{
  "n_layer": 11,
  "n_head": 2,
  "d_mlp": 640,
  "positions": "learned",
  "bias": "none",
  "init_std_qkv": 0.0305,
  "init_std_down": 0.00325,
  "beta1": 0.9,
  "beta2": 0.99,
  "weight_decay": 0.14,
  "warmup_steps": 338,
  "final_lr_fraction": 0.0,
  "doc_mask": true,
  "train_tokens": 162600000
}
MLP neurons of a small language model. Each row is named by its layer, matrix (up: input weights) and neuron, and shows model dimensions 0-159. Each number is 128 + 32 x the weight over its row's rms, rounded and kept within 0 to 255. Numbers have three digits each.
Before each neuron's rows, "fires in" lists the words (lower case) most often at its 100 highest values on Wikipedia text that the model never trained on.

fires in: "were", "was", "is"
L4.up6:117125129120096132130153056157112143046107208149123166111113117123138128085178155089145151122104106164199068134140129123095139175119126117127156134133139117091104150095102089080145135198080147105162074087127070096149148141141108099084152175126133136109177057151099139171187126143199128136206100128140163081063133122137144080162126113129097073112062085125123100114097134090114137107078110145111090120173163134133105076098176161156118158156111152167090174178129155134154118143140142

fires in: "november", "july", "april", "january", "december", "september"
L4.up455:092121135124166126155124060122077118121128119178122130201124145152072142124038120105110065169154202091073184138126094139150157153176146127121131178158141090166109147109088116124169176153147143159124086092092134112187119104148128092117081163099132124140111112124087082155159172146146110120116117160151113131144141162132109076069167144078090048143114145157067133148076066130153105105139178108137113132088094072135094174095164113096168128119139130127186148130145134142125112116211097

fires in: "february", "development", "established", "developed", "develop"
L7.up507:119148115138153138079101100144063165101092155192137144165165156116114081117118113108127132136128122124093124097099105120167095180166134138117148142155191095104139098125154164119158178138114144130080125139163163152114077122052130098099100146048126111108154192181141099175122165221116099160143098150119118126125140122127149089139163127117121163086055148147122133114091139118123190071094092103144104151077062067101140133099154096033156115102075175180142123092133143130178139172122128

fires in: "the", "a"
L8.up176:135080065154109108125146118063095113100144141155100166115097148132151119156125215152119157143115157150142114150137079090133113171250122139134140137105141134129138141127158162090116087108162117104106078110184188114142116133105121114137194157144154130122135142106160121153092206096122161098129099100153079104152099120100119170095139144124172120153055148065115079090102088150163185124159128143090079072115129142086146143093190112169095177156083111171108156113092127195158125083120137

fires in: "for", "up", "after", "girls", "two", "at"
L4.up612:098106038109119080149114099154102072151143092094172125093068142084145163112161161089081121139140097161131130178134177132153144143114102167135134151230129137130158144111131123173132175139154117099163124169124080126093169124122133119121158135145172158137146071151159132123147164072164127130140145127087102122114140092099143149064147134157104093125101131105089115152154023173178155144149145123082114120126055137109176087118141097088030132105180158180129119164129099144160078103131128

fires in: "high", "first", "also", "highly", "were", "have"
L5.up91:128135086157125089139105146113047114115123115164137123140076138116151150074143150177100053152184107133110114120096128154172141164127173116120174111163137167079156114057153097121161111161160095073142121117087130196133155147141114133151103085121119123107205108149181122129127118132109110138178156123186106131092135096099071110109146153135100107136090138093164072099067069111185129116131125110124107095188086154100127166114167091120139121108090148200211119133091091080138122187190118

fires in: "jody", "august", "u", "uk", "us", "england"
L5.up339:110154096158135154122168084091138098114095125119075140135091083131093151107000136118132066203111088133128118193140104083133149108086132155112119198104103151142128076079044173172155190119118128161122119103160131106164163125135130130119127128177065126097127127193097123119075105131154118132131132138154165071133137119109083107077150161061135103127101161154126122165132144148172127148147161117121133120071153110152123185129147125154150116226142138178132128137080110107109125122127092

fires in: "player", "is", "played", "film", "play", "players"
L5.up585:055123100113152107068172105160115135112062131195066180129135138146123103168125110131145093149176097085095154098087170129153101098131123119137179126108171130133211128061139128142142191170155150080195092151137150129072084208087127081123152136137096151125131100167099132117097165141130129091155112169150102095115150091110101151163136134134104099107141139133078123111068101114171183119121118126155122086123103136156124095146118091142140097121153126232172125214135124075138125111112112

fires in: "used", "use", "organized", "using", "recognized", "organization"
L4.up260:110109074094123146146142164151108112171120189185110110088158114122072160089148082155151124104077076149075142132125149122159120136095126067132133107126119128096160133044178132081168053143067163040107136106126113115096095127113089128152138152196124104112185134174165139140134194180142107141181120151196133085074174137128149117143141116168124150121160139095139124146136122118135103037197105117106149053144127156132101146115151122121130117168146097152178156150134105149120154090164125

fires in: "south", "north", "michael", "richard", "january"
L4.up115:126142086163142129138120123188094111059065132147179112165044128169183183126093154119070098181147098112119166131112126132153143148137151132123133149076140080061139131113098154111149156158135141125102139126122095152157186179083122103119182078145067137136149129208147058153084167114137140093133147131148125124112162112121063158180159154147157075093119132151160140086039100120165148129099145086115065133181116147110125106166123095118142179123109101140172135147154117105156080121166096